MLP neurons of a small language model. Each row is named by its layer, matrix (up: input weights; down: output weights) and neuron, and shows model dimensions 16-207. Each number is 128 + 32 x the weight over its row's rms, rounded and kept within 0 to 255. Numbers have three digits each.
After each neuron's rows, "fires after" lists the tokens most often just before its 100 highest values on Wikipedia text that the model never trained on.

L8.up101:196102109150108133136103147170117110127147140117163125108123122151113144147182159141088090119165104187108135129165111130146033089191156145140129104144133163127107113143073162110094149078137103109119138114126161164108131084073127148172171040153141136153104096153129176155097129116155123102124178167065161103136127128096104049115058139115118109124060103163134148087145106114094157138098141157178118097106139118146130102056124141129141084167103169137123182123141148112146146163153164153132149103058122085140108077134154121121094156135153107095113100099096163161103131066093145143
L8.down101:073147086165089126168182091143132166153081139093116105079154145061159156099138101155131038131178178159118157151135130155146128103112094091110154169120133116145167110071063102131104154162112133095152147103200147083198127170116188131091078120161110136115152168146115128108117120118112138151134107165184084138125129152125147205157124134148144141135154168123119122130111139119166077170153118131099094131128094161098128113113152122124140173103110130139134212076118119145160092078077142145140189082119163101154111161122104142124100121087096070160132126093136089065078100136058131114
fires after: " \"", " the", ":", "==\n\n", "=", " The"

L3.up252:059167100140110162108109169125142176129108194133140172139104126156117171177138122083111162118086070138160078123150122128166159105104127127081129205206059195144141168116128150152146083097113188174156159066094143127120030150173117123142106057131084104192122089131129208123155090147091061145152126147157107091111107173093140163150135149153106094166063132113122198103124109106132140085176161148101053142127100104152132144158099133091159099146158108111146172173136125135175131140181074119098162106143104114087149204094122090164113123089145155107144110147131133143158098196168177130
L3.down252:143150177181143143080120059095083108133097150150178072156108118089144102154155145107114120078104118140137114158115117096223147155109119164161084117138073129091102088094112092149153068193115122088095084121142119091075149143137193098125086158138177147101124148086164125161173091145179115136114132192130182140124144093105132129134131088148114119114144132153172125109139162158109094107118157126055116094120129117085124182182068088105140127104146167097179142075094130126093220102083200149117118162113129126124143098128115087157158085205077136162170182135117121074146113140121119123
fires after: " P", " W", " C", "W", " p", " w"

L6.up402:138161156155096133133119071114108121139136157208090145104143156164111195165109191093108131118121132103099077070194114127083061173104100161133142144127139122120115129132153112133110135192188131084096135120159094113094124134156187110089163192138113064065085151125094136092175153094174139159207114125145121108102109142121142112160181162100182116116106166097141170174155132110131128122165156113137154085127175170138126168135135114125075147170132104108138140063129192129075118098176084079091122122181123149146149130183148168189174121171187125117114157079137143122139152137140103138
L6.down402:131122175180079145175131075165151139167127092183140162100185144136181101132110184103105087070133150111164116112120196153140088160157127170129185122167146094101156135222133101133096077110123130076080131127070115089158125142120151147108148124147132138043170056174117113119099119110180145095134104171130190092081122138067175185119149136115144161108090102112099115171101145119094160109111128141098104155116126074185134101113078137131121146145109115162133155092094137124108132134176128173117176136102138133179158074078116135112132104091109124122130123100127132143103146069115148109
fires after: " R", " r", " sup", " St", "em", " sur"

L7.up684:144086131137173163159169166093108098139172152125094217107151146155095107080134088120124135073145155119204166118098135138113169134142114034065145121119112096126078095107085124107147068160173121121148144129114175095117105143139147075147149137164112162110158168171129143065085098147148140122104073161147163138084129117158137100202072055091163123137152155154166123131113182100106071116083117085150099166063136164099167159104149104130128114123133147150114142130107140123154164146138168166134141142087142159125166121097149201148145149117143145108160101169151080144099101126147180144
L7.down684:170085105130132130120182094096127116151129123151098126114110125136170134104164087081130138099055142198153097116183146140143102134105131163078168089117163138087137159089111199161144118058128174069149091104134126119079110137117099090104101047157114138088153150091087094188099127108102099103182125155125112080172125134113153185124139170142113168116103148158101160184138118165161200142163106090155115133083190120160112178089108186116141153110105071120142087139067194190063147174080169151152100150096099149152113206025128138124089085130147136112130129110156124161172145063142099079
fires after: " (", " ", " St"

L3.up473:151149139136112165096113126100079114106120171089143109163126126156090147157135140154112099083124082100135033073114172161150144207166128115139148184183123148127120128111106173150139095161080139121130084042122097106135151106188076096142169136120110132147147149127174186128180097158101139153142146127125143141126103079119098167156104089083190140130114141171156168164100142126121183136134153147083090107127115110136173173164106117105107212141101088072220111091115076126127093153114082153141097111115081098118112089128119180117066121118139116079123136080154118144178131130191103124
L3.down473:096090175128131191122115093117085090103083123158165136145086159115120171122187079143127137047095124145129086128155125112137161049156122147117174156138109132167153093084118154174134086130100178208147159086110134104122145135255103103158098126218152168125100142095168160105081140134148112147131129099137158117097103133119083159113105149098072144048080141153133106089129148117091129128190117127157144083177125141129112141133195141086067157152103101092152142161094142190156095150146084104130072105103125156156136157109144160109152141158127197091084048108114113162142127115109088126
fires after: " p", " pro", " f", " o", " sp"

L3.up946:166133184112113122104106189125127192132118104111175121136080062065145118133092075127164136147142141171107146126121096161126114072169163117103132138167200130059096116052179096104089156120173167118100174126170086133057143061148102106121113080108124134149113132115128105057024132117172164112156083153102181135084105114165151122156158099115102168113140131143132164105117078109136122113170099096133104138135167151123065160105146155147099112120162118081134102139139183137115158144093163138168160161142131149116081156211093117116181181116125109155167157167145092191161114198092154089
L3.down946:102124158173117132147080155140138174143095068090127127159105165161120140085133098132132115158133119043145090103141172129136122140141122145187074173180091124103137113150125093143133135134144133162135128154143159058072112121134095165168118117112131104131144108116175120142122122147176149103155127086097164136148102081130199124145135161063143060087159146114092174141059194156145169079183118101159154125140126096129132152179093149100157139154125093118101115132148202188169172171160157112180088119110067162062109091115171126125106182066112105135198126091118096158139183143080128070
fires after: " University", " R", " P", "ute", " School", " V"

L6.up893:099133123164146123090127099126164124131149149079130087100079192190111098139129119230126114124166137163090161084171124147141087100138145124087048157129138157071110125116159153186153058086085175114094138100092134122094185092101176113128149114071099116104082088103141130144157141112176171145176165119197072104149126126126156151127175142106230127165126139158096143141162146134125152131103113101119089127167091110138132096128142131156099110140127148122126112147185151105127115124012105107149101139166168107072134110111135212116130158143104168060157153129152099113121110120093167089
L6.down893:142093144133111214133129089120156116154097068130067149105178168083161119129134099125089158197152103136152158146096213133079156132130126100112142169129157107126147072121155149105142119104149148091125108150124108041169087165117137099151153124075120149110201092124151057087151139157139132115125140164129078115099095132187112114113172154122095095136140090116119123087191094135143166130155125167132130120183111135147108122087173167110158102125134089156142144130106179126088067116101091163112166135092116190087041122114153165118156103089062144096089173174109189093130064135075104142
fires after: "ex", "ic", "in", " Mich", "ig", "id"

L10.up223:144115108144155122130100122123129114127144107090165085104079120099130131106118139128102106162213158162197149148137177134084181135099199141137104093082054098178058087165130166115151113147110092113106150156135152100107094157083161106183070143151104082130115173084096161160180127096110145126174137160130090149093112143129134162153117109124151181137154112121145121180129109131115162106133117129111080216111138116104169077165096158139110168103092190159053181146059101115072124116120191097107146103091115128106118116108127125108080126178127105133113171141168123140117068158158212176
L10.down223:137179165124136121073125082161129125081138162114159107195108098126200153119168143123097104132065143145143162135102142197187124149131130181127087102152170097085150141102158147188094114133164127125111120135131107115101118134120131125131117124123101123168119152135148070193117135127112085106089155146078081130157120121110119060136117114141172128141104184143142148121074158101117096124142136103091120149134147149108124126182129127151085163055194056158106209094142121131125101182170157151131099124126129147089123188106085095149100083087138159195146119091134103080163154091104117139
fires after: " ", " (", "\n", " E", "d", " b"

L7.up391:134082173115098131121156140099092120176109134119161118111185130143086143144064190141143173132167121122135124148146145123073148108175156076108155096100194115177081157182156136119137139116077122160130131116085093111130094176138121121077147129144089149147117196209163187138129116118183185150156149132148144089142118154177092165122113065186121069140130110137158129120128160146139071075091077147149103074086156053087085142139134158117166153129156119194111138163136147119078129123071140167085124084105099148078115215148125130092139142163118109119063158150168115118144114092209141088
L7.down391:139119032129156146218169129130108127137050131157139123157084128175108146144133086182146163126112164177100115115092187123125093099114173174206182118131139113147131112113135162095081175145168134127139123137116062091150099084127137130069171177151155149105157126129145058164141141200173093130132109136075102131136162141136135083170133159111159178063112094138118139076176133121118146137124116111112146142130124184087174145076140065135138115127109133153128050126155107102135107113206104129092152185119170078100157100153084123188128131113169156117106112117155111087165142131140134154
fires after: "19", ",", "20", "18", " ", " November"

L3.up785:119150171113090115097117134128089096097152152069146110181070137150134137065164133134151078144133144169170125107135091112143148135147103164185109129139149119139194122118101140173112092154108161199106121140168164127158076166146131163117133127144132128131155125102121107112119030134116116158167132159140141247129098146118158142196135105121092102148111157078097126117137102157138162147122122107064078141112124159143111144071149166128158164122092118146082187126175082172093092101188151157047101053189100062162094156135169123123039094170068135112087132098133146086094103180122145151
L3.down785:109164106076172128133125122132059118129155068184158069159130197167123097143103108140082148125085060097108115108094117076139064104156134135079145100098133151124102100155127115099109107112145134131126174150083083133085116128152132110121118132148094140108126083125133178130154136176119146195169133099116128140147179139138139126116201108124169152169092104175136115071079141083135139150110152093176092163148174118135132061139150084176128166126161101164074126175130131106149110151079195127096083108120162125159225161183155182119125142129149170167170150117065162106133119165122121171
fires after: " m", " h", "ro", " O", " E", "h"

L8.up100:086166107150096163136179138105135130137055118058139156134132079129127119143118086085106067104128096133187129143172125176167112104133141124194171083104087142122096114104156112164188166131072086123088150145094138105096106175146159169107111084033126113093104133185117157144095087182115145126127157109144150077101069169155144122174168048142134147149123133165127080100184174129192093142106066109152146148132086109142094172126143103115086172141154090087130115154140158166123081139076140134140098116146129127070110137140164106045161122152120165082105106126157149183148147037138177183
L8.down100:187187101113202118116114112155152104159160143143118130095110097152085165146096149172123106158123119157156155140084188066158065161142059161131172178161133125128109158202103095125107150133102108096116167158113082173121135150138063126122143110150144178151093095090114067099114125142118104135160156136084185169169112085113131121081137156109119094189168079182162095152126142129057151073125114070078104136090146165156138121098122150068164123112082123160129172126135153087173141126090131144053119107130149105149132091114179146150106139146105137108110160108153146030174136106021179140
fires after: " ", "19", " in", " re", "In"

L6.up220:158101103136178119119125073158146143108191170121135117141155122131104159151089097148149095167127066094118120196181090154115136175200126157146177127144122178106066090126173117113147111142132112125110178096082111151178198178114191106086141125171159129122115148145139123170110085067105158112111065128205142133147139119092125088130157091138154122143110097088127170155108182153148116128145118120163171109136096130104122014118150136094156155161102137067162136147176096164101062160116124097115172116194148108105159068092163182115120094129109075132155155119165150060113133154092157119
L6.down220:186127159051191100136142158139124125150128108116054114118135125125156190078129110117106160149087164155128146083126173150084143096067149178158099146038145113084144145101165147131101135123086137182128079122133141061112107116151110167134047185119090098158124099109159182056129116165137098091174155161139096153143081164205131132153146190097107153094112154150131140075102142156154174105110109168119103150079087118205142123078121154187123108061093174139077077120148137090128151116127124112154130114058137125075145138148103136174158152144102163121081097131173145172172137121103140152
fires after: ",", "ex", " ev", "\n\n", "ic", "ed"

L3.up720:118124057123132194126178119087124024141146117189135091073135131090148103147147128088147109107168140169176150163144164139166148127113141095131131159123131108115163145101146115098129143121142181115141168112149068169134101107112193132115100152052139075135112083129099166116096142133182126199108139111102068182099081210162152097138210137059084090069103115137123147108138135175101162094148150076154136198087127135169096120106143123118106107157105126068122117101116127176100149187155185125104140107127147133133067110151126146152159155142136100111149165168149145178189113116119139158
L3.down720:122120139137192156091099118068100106122130131086155116084101109093161186143171129105119126151097150102116137143173140141171139135105134157139117152149131106075093101146086100136152133156113177104095045158143071087157118125157155114123133127153133112069101120144129180125091072157130117138099149171143161122099139129107159138152141180128125131140121114159177143025206156183100142145134154165158164118106115140086076183145084107097143174092102107179147123114131179114127116173184151164082153133133135155145111068149177169128165157129111129114116128122142091132119146126126125145
fires after: " r", " G", " R", " comm", " reg", " Comm"

L3.up167:106135151149129136101153096170146079145124134086126056105128082130101113113144140095112110089169152109152090165191181147085127165069106141139124135200099110089053110153086125097149121090144143187105142107098152142146167108127131127124105121120105169068159177171095115116091093141147233177106149189141086152150163136121162129127105172107093104148106149109077124134129175164117137117177150081135164148091109121158117120114163136151096134093111127178099157139095122181163142059132150124100124148127095142102141172097110143132102103110141146051091157099144165097160107151151141108
L3.down167:063153138158142148131114072182113148112144113085099122058160091082100165084113087166103121089150129106153087132146117097121084141180155090166147172105145169145075120118100123125133175150119139069177171147135124114159138119118124049143150110119085146155088144123114164095164138140071185144144174154191084090154135144140141135104157176143071181083124065137130086162155119094136060114133174114129150119088207113114111193113129069168179124133104108135128119161114139141140136193201133148065083168131117128142113156090138098162126116142255176114131153056197172155120138160126104148
fires after: " s", " prov", " m", " h", "du", " mi"

L3.up672:103051176124084153138118133131093168132140180111116145145136078129123120155191086088131131098118130088109134124158141136104179102124099116179133131162135139127160190149155148146148132102091094135124132074089135163129077059093117141094180079019135170131088104103137144138076139112125112172132099167159163134104124173111129140118175183104181061125151141131207177133124117138158132108097124146133108073066084145124072131172109137132123145131147158094188085134153107096127139138162119155149111105137114165116142114209119109150128133154041204072109144058177102161053078119133162116
L3.down672:079168211132098094063174077109125131161148130127122119137133145062184115114131168118123132102073142122143146133126145124158165162104155106161145169106122092146156147110138160123113147129124175106090148098152116111154104146120141131174134129092127134124088162122207115135135120000103077124153132142104189088130093134122185124117141167151155130104136102142158104154159104136153196136138136202083076130129130150088134161159156124126140133182200150142105150109124116090142092113103114143118093082074140140079058137183140164073111123138096100110195067095131092086155130111099147102
fires after: " p", " P", " W", " Rec", " bl"